Weights of a small transformer language model: width 448, 10 heads of 64.
MLP neurons of a small language model. Each row is named by its layer, matrix (gate and up: input weights; down: output weights) and neuron, and shows model dimensions 314-409. Each number is 200 + 20 x the weight over its row's rms, rounded and kept within 0 to 999. A neuron's up and down rows have the sign that makes its largest values positive.
A block is one neuron, or neurons of one layer that tend to fire together. After each block is what it responds to, as a language model described it from the Wikipedia text at the highest values.

L11.gate46,205,145,167,180,209,212,202,194,182,172,168,186,202,180,176,175,225,211,204,184,232,184,188,193,228,195,213,240,215,204,155,211,210,220,200,252,204,237,187,194,196,182,205,204,229,217,165,176,211,226,154,174,200,229,206,218,197,181,239,224,197,205,158,178,203,197,218,208,216,182,203,188,219,253,183,187,195,208,233,191,200,222,203,189,192,171,233,204,205,186,218,195,170,176,246,257
L11.up46,235,194,197,202,162,179,153,160,190,163,186,194,209,201,198,203,184,211,205,184,189,217,171,183,176,214,202,210,168,232,191,184,207,201,209,178,179,157,208,210,214,210,226,180,217,215,195,166,197,170,182,186,197,151,202,200,180,210,231,201,243,217,196,208,208,223,227,217,215,189,186,188,185,204,198,205,220,190,223,208,227,209,165,159,197,218,190,212,190,176,197,229,158,191,179,201
L11.down46,217,250,232,177,213,186,247,179,216,224,210,199,199,192,221,194,181,196,216,226,163,214,195,201,173,243,210,191,215,225,224,160,204,179,184,210,208,201,209,161,214,183,217,206,198,206,233,209,200,196,250,207,188,166,181,203,165,248,179,185,189,183,192,194,192,198,212,174,204,188,160,211,201,194,230,222,232,182,186,187,202,196,222,181,243,192,169,220,227,170,203,225,219,207,178,182
L11.gate612,217,199,200,200,202,199,214,173,225,186,188,223,184,209,169,152,227,169,227,179,206,197,196,199,201,145,225,173,224,215,200,184,205,183,215,226,200,188,198,172,184,193,187,190,201,249,193,193,186,220,215,205,199,179,188,260,188,175,219,207,177,140,187,244,206,219,222,195,196,191,194,217,213,173,196,192,183,211,162,203,165,208,208,207,222,196,157,206,206,221,166,195,191,186,188,212
L11.up612,169,198,178,185,183,183,186,196,185,198,159,224,208,171,204,208,204,173,227,235,162,170,198,207,197,189,190,181,215,205,185,183,196,195,236,179,185,205,203,200,192,212,163,207,201,192,209,222,198,221,221,163,202,172,203,193,194,178,203,205,182,194,207,187,210,195,227,223,182,192,191,231,220,191,198,194,165,227,202,222,197,219,204,241,207,226,195,190,187,162,162,206,224,193,202,215
L11.down612,220,209,196,188,174,201,199,199,189,198,223,213,236,207,193,182,222,190,231,196,202,181,182,229,210,188,213,160,172,234,191,179,189,207,201,184,253,181,211,192,199,173,204,214,189,249,220,189,220,160,145,203,167,184,205,204,224,174,161,198,206,175,215,189,193,195,196,229,222,205,208,230,199,229,176,227,164,230,211,172,248,221,213,177,225,180,189,164,221,186,224,254,187,185,188,202
L11.gate1026,202,196,196,164,191,191,199,203,208,199,196,214,201,194,179,163,211,168,174,186,169,159,185,213,180,185,240,180,197,231,164,205,246,188,203,178,233,163,220,228,237,160,210,189,221,202,153,217,205,176,171,208,197,208,209,225,198,190,170,219,208,215,190,232,200,228,222,179,175,187,172,174,210,159,225,177,184,191,226,213,179,201,226,197,205,212,219,211,198,170,170,195,178,171,215,229
L11.up1026,218,206,177,202,223,180,206,170,223,213,223,156,187,166,179,203,175,177,220,213,191,168,205,225,213,211,213,212,206,207,244,174,206,208,206,223,236,173,213,200,221,200,205,190,184,200,191,222,183,198,212,218,201,185,198,228,188,168,241,211,176,188,187,211,166,214,214,196,196,207,183,183,217,192,202,183,194,203,197,183,184,226,175,183,237,191,184,181,192,213,170,226,211,210,206,228
L11.down1026,220,228,219,187,195,194,162,228,194,191,234,221,210,205,156,228,176,187,196,174,201,205,231,211,196,197,207,174,207,203,186,178,171,227,178,206,212,226,165,231,209,159,189,222,186,194,238,170,198,196,168,200,193,185,229,217,230,240,208,167,213,182,219,235,246,226,205,189,229,230,188,164,171,200,224,186,152,197,216,198,216,210,223,182,196,172,164,181,181,220,213,174,165,171,199,177
L11.gate1127,230,200,234,241,180,148,183,200,197,156,204,194,235,168,161,164,203,200,184,199,197,182,174,197,202,183,207,199,205,234,212,199,183,182,200,179,185,207,191,228,206,207,203,205,216,236,188,204,232,224,208,196,200,232,228,180,188,138,203,219,187,172,196,195,194,208,205,200,179,208,191,191,202,212,219,203,206,164,186,204,191,219,176,203,210,205,164,179,190,195,176,199,204,213,200,197
L11.up1127,197,225,171,207,205,180,230,197,187,203,214,197,202,185,200,204,231,198,183,211,192,209,206,180,215,191,193,192,208,192,191,192,230,201,217,186,203,227,219,200,224,235,204,191,212,220,229,177,196,166,193,203,179,181,200,218,189,184,199,208,215,194,196,215,203,191,149,185,215,205,188,227,201,182,220,225,208,225,235,248,225,211,202,172,222,163,213,200,193,143,203,170,232,187,203,213
L11.down1127,166,202,173,185,196,208,186,209,202,181,178,161,214,229,192,203,199,196,177,198,212,211,192,176,184,184,217,201,181,214,183,188,189,197,214,235,204,217,210,205,202,240,207,208,163,225,176,194,239,210,180,200,202,178,205,227,189,198,228,212,181,204,206,190,184,178,183,206,214,179,193,182,195,200,231,219,181,162,241,180,191,208,159,211,193,197,220,184,224,224,199,187,210,187,189,187
Mainly "the" or possessive 's just before a ranking adjective, as in one of the 10 most, world's only, company's second; also mid-word pieces like th, Christ.

L11.gate103,230,214,193,186,153,209,219,196,234,168,201,187,184,187,199,207,225,209,196,201,218,199,198,202,195,161,193,192,217,196,226,185,194,200,209,180,205,204,179,227,203,187,206,179,203,239,215,202,179,224,207,194,221,174,191,216,222,197,199,162,176,215,200,194,206,186,180,228,209,187,218,166,222,174,243,168,166,190,184,180,192,237,213,232,223,187,225,192,188,216,229,233,216,179,253,198
L11.up103,198,196,207,198,264,175,200,234,203,172,211,193,212,193,153,192,211,154,232,192,211,199,226,168,168,167,226,181,197,235,214,188,229,173,206,232,207,207,197,224,211,232,202,202,178,199,205,190,204,181,208,166,230,203,207,209,212,224,173,200,206,203,234,186,204,188,186,227,197,179,188,169,186,207,238,238,188,171,190,204,214,196,221,211,195,218,234,196,167,214,212,187,192,160,187,200
L11.down103,196,218,234,211,189,191,205,228,197,223,205,207,215,220,209,187,207,202,209,213,233,228,174,217,181,220,182,220,168,174,206,199,207,171,170,191,189,210,221,211,199,233,185,177,175,226,219,156,183,200,233,202,237,202,175,193,174,205,177,194,191,254,221,199,183,208,219,178,213,204,214,201,242,190,231,186,173,174,189,206,241,216,168,169,193,198,194,161,198,211,171,196,184,180,175,194
L11.gate292,215,192,188,205,199,176,212,211,201,205,211,196,196,208,162,216,227,192,186,221,218,202,209,184,184,194,205,191,222,204,164,241,227,188,196,224,196,211,214,180,194,196,191,192,221,197,216,191,180,241,197,179,188,228,199,226,158,224,173,179,189,213,186,221,210,208,203,191,220,224,225,231,213,203,200,210,216,193,185,188,200,226,203,185,213,230,188,159,201,220,196,209,160,186,198,219
L11.up292,214,200,168,185,211,185,204,196,176,188,192,183,175,212,186,214,186,171,199,201,239,198,211,206,204,198,215,215,196,210,166,195,211,188,172,220,173,206,137,167,223,209,213,190,185,204,203,194,198,181,218,206,207,181,219,186,219,231,191,205,226,201,184,183,210,217,187,205,245,225,205,233,200,199,215,242,187,189,207,217,255,200,204,201,215,195,168,212,216,218,235,227,190,211,216,167
L11.down292,224,216,176,202,210,201,184,205,234,180,191,193,164,187,249,210,192,177,222,180,215,201,173,189,207,219,171,221,181,216,215,209,204,212,218,168,174,234,157,197,209,209,224,187,247,188,197,231,209,194,217,198,192,173,186,180,260,212,189,212,252,214,230,203,201,152,217,196,213,230,211,183,203,218,179,162,237,227,214,207,175,198,233,200,218,194,167,198,246,206,228,225,231,176,199,162
L11.gate774,207,216,191,203,189,191,185,217,170,207,209,197,206,208,216,203,233,197,198,210,170,202,189,207,208,195,173,203,210,197,226,184,205,181,217,193,201,201,229,206,219,210,192,143,176,207,208,199,214,166,223,220,192,198,221,167,188,223,187,144,227,172,213,226,238,198,193,235,217,230,201,196,222,216,191,208,177,196,157,193,169,217,186,172,240,201,216,180,200,217,211,184,209,187,210,205
L11.up774,243,207,206,233,164,193,262,226,191,184,219,197,207,191,202,197,217,199,187,241,183,234,185,200,210,234,232,205,193,162,191,216,218,200,186,214,176,177,163,217,217,169,192,177,176,195,187,166,245,192,221,193,224,207,217,205,198,201,223,183,203,204,209,198,202,179,235,186,219,205,181,207,262,194,177,225,186,171,177,223,188,180,177,203,195,223,241,211,189,187,180,211,218,177,195,199
L11.down774,194,169,208,171,198,140,211,190,205,194,206,198,220,185,229,219,208,172,210,223,202,197,209,200,178,219,206,191,174,195,173,203,169,175,189,203,217,203,208,197,218,227,185,180,180,210,163,212,201,206,194,172,206,206,192,164,183,203,192,216,215,183,183,200,221,199,204,212,203,171,221,192,181,170,154,198,227,218,207,193,186,241,199,221,193,197,178,181,203,195,202,223,145,199,211,205
L11.gate917,202,223,240,204,189,244,231,208,224,197,197,229,189,201,218,221,218,207,210,225,231,193,156,189,205,204,170,199,226,207,243,178,186,190,228,177,188,194,206,198,185,200,208,201,235,189,221,190,153,196,183,203,221,204,175,227,179,196,199,152,176,183,201,188,188,168,207,209,204,211,201,188,231,209,215,197,184,183,178,208,194,214,195,185,243,229,240,194,200,203,170,221,238,181,197,172
L11.up917,228,231,215,212,163,180,200,207,187,186,215,205,198,215,163,158,194,164,189,199,203,252,200,219,229,195,169,193,202,173,192,240,176,173,172,203,212,211,205,239,212,212,241,186,212,228,188,232,207,187,168,207,239,195,199,223,197,213,184,211,197,202,215,176,219,206,190,198,237,214,192,214,185,219,175,205,189,184,219,183,232,214,196,218,191,201,165,181,219,192,198,221,177,209,214,207
L11.down917,195,208,178,203,200,235,196,187,212,210,212,190,155,177,206,194,187,201,190,201,195,184,191,217,209,201,206,184,224,206,208,193,171,208,216,185,225,201,202,204,199,232,196,182,168,205,202,186,209,239,192,197,180,221,160,205,180,231,183,154,197,199,200,220,218,208,230,227,211,161,158,183,211,193,227,217,203,226,200,212,203,208,185,243,218,207,214,221,162,220,205,182,160,191,193,226
First subword piece of a split word, mostly capitalized "Mo" in Modern, Motown, Movie, Mobility; weaker for other starts like ad(vanced), b(affling), often in tables and credits.

L12.gate300,183,196,193,183,199,173,238,217,215,190,217,193,234,168,189,223,198,215,228,200,211,213,232,199,214,192,233,182,213,196,192,168,208,217,222,193,188,175,195,210,224,211,208,230,222,167,201,212,208,226,237,212,219,221,202,185,185,183,205,211,203,244,192,232,205,205,206,208,213,184,181,184,204,176,165,185,211,205,201,228,184,241,185,187,162,249,246,200,221,165,198,195,183,193,191,179
L12.up300,167,169,214,218,186,194,214,179,200,259,210,178,203,191,203,179,218,220,211,193,190,192,175,188,198,242,206,189,194,217,206,177,202,235,204,217,213,195,189,205,219,208,178,246,240,189,179,215,226,190,211,216,185,244,167,212,188,201,211,179,213,215,193,198,177,196,179,206,219,218,197,195,201,219,214,206,192,200,217,192,229,203,198,148,207,218,214,175,223,203,208,200,228,195,212,194
L12.down300,176,201,246,179,248,195,191,180,199,183,199,225,212,176,222,215,212,191,239,229,185,188,205,196,233,225,205,181,246,208,169,180,177,178,212,219,184,205,199,177,197,190,207,199,176,233,218,203,191,203,152,213,207,199,183,216,200,187,173,210,225,209,178,183,199,219,201,203,160,176,187,231,223,205,189,205,210,224,217,183,164,211,213,245,184,200,222,217,227,193,215,173,190,192,195,212
L12.gate341,225,182,205,238,204,218,217,182,206,187,185,201,184,205,217,213,216,194,204,216,191,173,218,225,219,226,177,228,205,196,253,206,191,207,218,184,208,196,212,202,222,146,210,193,219,210,196,219,184,247,191,177,240,213,230,210,215,170,183,188,207,170,195,219,186,210,174,182,210,210,246,207,183,198,226,181,210,191,206,236,198,201,201,234,197,190,169,193,198,147,181,209,207,209,219,196
L12.up341,213,225,214,199,214,200,216,159,222,212,202,203,212,226,216,192,182,235,204,221,148,199,234,233,216,210,203,213,199,172,199,211,201,224,196,165,220,183,209,195,215,188,227,227,223,182,180,196,215,213,180,210,189,197,185,200,195,221,219,205,196,174,223,229,186,198,204,210,209,190,199,196,241,196,197,162,232,162,222,194,249,187,222,173,223,209,210,198,196,198,224,200,223,201,196,206
L12.down341,251,203,225,188,196,188,194,205,200,200,224,207,199,181,196,191,206,206,214,179,185,185,220,180,204,224,206,229,196,236,174,205,171,168,194,217,211,211,230,161,177,144,210,196,230,192,214,229,231,197,204,214,199,191,222,168,194,193,255,169,187,190,178,198,210,193,196,182,185,195,193,232,214,200,206,196,228,211,218,177,219,209,191,182,228,221,209,188,200,187,198,198,210,206,199,192
L12.gate661,174,189,197,228,236,225,197,176,209,227,202,197,185,188,196,201,199,229,193,203,172,202,185,259,205,210,257,183,221,238,217,189,206,181,227,230,211,197,221,174,220,193,203,227,211,199,220,175,174,237,201,200,163,171,169,190,203,207,187,200,210,218,193,252,202,196,166,217,185,212,227,201,190,194,192,168,210,186,204,202,182,169,200,221,160,191,197,181,190,177,204,168,200,185,209,227
L12.up661,196,180,196,225,188,201,208,160,204,181,196,219,185,182,233,195,203,218,208,231,173,187,182,211,213,200,227,199,212,191,196,194,174,195,215,210,237,198,197,195,210,240,236,178,205,219,178,184,238,205,216,221,187,221,182,200,200,200,201,224,223,215,180,216,220,195,199,235,206,196,185,210,214,200,179,203,185,200,229,195,172,214,203,187,168,192,196,203,208,194,201,198,189,218,183,171
L12.down661,197,235,209,195,185,230,181,198,207,159,170,151,222,206,177,198,222,228,232,214,184,231,197,228,191,208,171,222,227,188,198,175,162,212,164,188,177,181,211,193,214,211,141,218,197,202,240,199,200,230,197,205,178,197,189,199,197,210,241,154,213,205,216,227,213,203,181,219,220,214,198,196,170,194,216,214,187,183,226,181,210,201,244,236,202,166,223,184,202,167,202,213,198,178,185,177
L12.gate704,201,186,219,188,222,202,202,187,240,176,172,198,192,174,185,154,225,187,186,217,211,203,174,173,195,229,199,212,205,194,169,199,223,210,237,199,215,196,186,197,183,242,200,156,189,206,250,229,200,233,224,218,181,244,201,185,188,229,215,249,193,232,209,166,170,191,199,186,228,179,179,225,217,203,184,192,221,233,222,229,219,193,213,195,168,199,219,187,153,173,204,185,200,210,202,206
L12.up704,192,171,206,222,221,153,196,174,248,198,242,165,203,199,206,187,204,173,222,187,194,215,227,196,240,183,208,203,210,208,187,168,191,196,181,151,183,156,222,216,229,238,191,195,238,195,223,166,184,202,169,186,220,194,222,222,195,194,183,217,186,215,183,188,197,228,239,209,190,156,223,199,201,227,215,198,178,234,178,219,183,198,192,193,189,241,175,172,222,192,198,180,232,169,191,211
L12.down704,205,216,217,193,198,204,209,199,183,152,200,154,213,156,172,212,199,220,207,175,213,185,199,265,213,209,207,189,166,179,189,221,204,210,160,247,194,231,167,179,224,203,229,211,194,181,197,196,182,204,190,221,237,246,194,216,196,199,195,201,198,239,175,195,219,214,154,215,202,241,192,183,201,244,212,212,196,202,238,166,182,234,187,194,197,182,187,198,240,201,196,202,186,184,221,187
Word-piece fragments inside common words, mostly "ri" after "p" in private, prime, prior, also "n" in technology, "ro" in cross.

L12.gate27,213,208,194,178,205,174,208,201,231,200,201,222,195,182,181,216,244,183,178,211,174,211,227,191,202,189,212,208,227,179,216,181,226,196,225,222,251,215,205,201,228,199,222,195,250,198,177,204,192,174,197,186,248,217,221,219,207,191,172,215,216,221,200,205,177,211,225,205,198,182,190,172,202,177,240,213,207,203,186,211,219,176,218,195,217,192,194,179,218,212,182,186,179,175,177,230
L12.up27,216,190,224,190,195,217,203,222,198,192,211,175,181,184,172,184,179,189,207,212,176,221,223,232,213,205,175,183,210,163,221,180,218,170,171,185,215,197,178,192,171,199,193,242,208,186,250,211,202,173,212,191,174,186,209,183,207,218,170,184,210,174,195,221,201,214,144,187,250,202,206,217,192,211,224,192,227,235,177,214,194,217,207,190,220,170,153,145,185,167,197,149,216,181,236,180
L12.down27,180,218,195,217,199,183,288,212,196,212,217,193,176,208,212,197,209,191,206,191,171,206,170,218,200,222,220,199,178,197,200,169,198,228,177,240,204,195,205,201,218,209,232,191,179,199,259,198,208,188,179,219,199,200,201,213,216,195,189,192,220,191,196,204,210,223,175,193,189,211,203,176,200,156,193,214,176,189,227,229,182,193,189,253,206,195,209,172,166,214,213,185,210,209,203,216
L12.gate660,208,160,209,195,211,195,198,193,181,218,175,196,206,176,192,196,208,182,206,238,186,169,220,209,227,218,225,193,204,197,205,196,178,162,183,195,214,204,200,197,198,199,199,225,224,171,195,177,216,212,243,191,178,225,185,209,159,226,181,215,186,175,210,214,195,166,205,184,225,189,216,193,187,164,181,214,254,185,191,208,245,182,180,192,187,192,196,185,199,194,201,189,195,151,200,214
L12.up660,229,200,222,204,175,191,219,180,184,216,178,211,204,220,241,207,182,191,196,219,178,204,218,165,192,185,216,171,200,201,177,238,194,208,230,177,229,201,207,178,222,204,180,180,169,229,231,216,254,158,214,217,193,196,235,217,224,204,205,222,194,193,213,225,221,209,245,228,258,214,196,185,165,198,214,206,186,219,192,201,199,196,235,218,214,187,223,212,222,213,212,224,152,138,183,189
L12.down660,179,186,172,198,176,182,220,232,182,202,165,229,186,184,184,216,192,204,236,165,206,210,219,265,221,193,233,228,221,193,203,200,208,211,214,222,204,159,193,219,206,175,139,169,184,224,203,190,174,174,176,181,205,177,181,195,173,217,218,204,205,224,175,212,233,208,199,174,206,180,185,210,207,212,179,196,233,207,175,172,203,200,192,199,173,212,210,174,170,200,217,208,218,225,182,205
L12.gate749,220,168,184,185,219,223,225,191,202,172,230,220,207,164,180,216,206,200,238,228,209,204,221,161,163,187,176,175,218,167,176,162,234,193,212,197,216,206,221,182,217,220,214,210,205,191,225,208,185,196,226,154,190,234,201,179,194,201,153,191,256,209,198,197,212,209,180,245,215,219,175,233,160,223,197,215,189,228,220,191,209,195,194,228,231,205,188,192,205,200,181,219,201,172,219,240
L12.up749,219,190,198,209,153,187,236,236,203,232,188,176,203,188,176,199,172,203,194,199,196,195,226,186,190,204,201,226,186,219,205,201,212,190,241,207,217,168,162,176,184,220,231,205,220,200,204,203,201,166,153,230,200,207,217,200,246,194,149,199,234,181,178,190,187,177,148,192,214,210,189,202,234,238,186,173,163,235,204,191,208,229,242,148,195,211,213,203,197,172,196,175,200,205,248,215
L12.down749,212,203,192,150,197,199,183,188,202,204,230,240,231,226,226,269,183,226,190,186,192,210,200,172,227,213,208,218,220,243,205,191,202,177,211,210,164,204,180,214,222,208,183,183,219,193,205,186,183,138,182,168,200,201,154,192,215,208,200,186,168,200,194,210,197,214,173,238,191,170,216,175,189,187,180,178,187,200,191,167,222,219,191,200,195,176,202,172,203,231,170,198,180,169,199,204
L12.gate1033,176,217,194,176,211,196,221,199,201,190,206,212,180,174,191,196,210,195,225,195,152,220,203,194,203,214,218,220,224,206,247,190,221,185,163,187,182,190,176,211,196,195,178,219,195,194,174,211,187,225,210,166,195,214,168,220,203,219,175,220,191,196,182,211,201,226,233,183,207,193,225,197,187,215,205,201,185,214,198,182,185,166,204,188,248,198,197,214,229,206,207,212,204,179,204,203
L12.up1033,200,159,226,211,179,208,208,205,187,253,223,193,193,184,178,210,238,188,196,225,167,174,231,208,206,214,197,203,197,176,194,236,186,205,191,191,200,191,190,188,244,241,193,220,200,183,210,179,199,196,205,193,223,218,214,216,213,238,200,168,188,173,202,215,184,204,230,212,207,217,203,186,177,181,213,193,207,200,210,214,210,182,208,221,189,164,208,223,209,224,248,185,168,204,207,236
L12.down1033,204,199,210,188,209,244,200,190,192,210,208,194,198,209,218,171,192,199,238,208,168,205,232,171,207,228,202,190,198,186,192,211,213,146,186,190,189,218,196,163,204,206,213,221,216,192,197,205,225,197,182,183,186,224,198,221,163,223,203,226,207,200,152,166,242,236,210,223,202,189,237,192,207,219,235,216,205,214,195,210,222,207,176,200,181,190,195,206,207,206,233,224,199,203,205,208
Short first pieces of words the tokenizer splits up, such as mo in motor, d in drains, pa in painted, O in Operating.

L9.gate1126,182,222,193,206,208,203,193,170,213,210,196,188,207,198,210,204,202,261,184,181,205,187,220,218,233,201,240,228,222,227,222,229,214,193,211,200,182,231,188,205,224,213,197,201,204,188,198,224,181,218,218,168,194,245,215,206,182,211,221,200,194,204,201,217,202,205,200,195,216,196,209,202,180,195,248,186,184,198,198,219,164,223,204,190,192,190,197,196,185,196,202,179,192,167,227,204
L9.up1126,198,203,181,208,169,200,194,205,181,197,209,182,203,194,219,157,208,173,182,228,240,223,195,168,219,192,173,202,202,210,146,219,202,193,154,197,226,199,226,213,201,197,203,203,180,236,201,183,181,205,175,219,196,228,177,206,230,182,181,188,209,205,193,224,190,219,211,193,150,187,208,217,214,174,249,223,185,191,197,180,183,203,177,208,210,236,206,151,183,171,211,202,181,177,187,251
L9.down1126,219,188,203,194,185,197,147,202,193,216,185,186,198,181,181,207,229,216,214,178,200,183,204,199,215,178,164,205,233,204,205,213,217,234,185,192,197,205,185,220,187,199,222,190,191,184,185,192,225,226,156,197,205,218,196,219,153,214,180,222,194,194,195,180,204,192,194,214,192,169,214,199,229,186,202,162,243,220,238,217,187,184,141,155,184,171,199,208,191,203,168,195,181,237,213,189
Word pieces or words that complete a modifier before a noun, often after "the", such as the "ly" of newly, "low" in fellow, "now" in now-defunct, and the "ing" of surviving or supporting.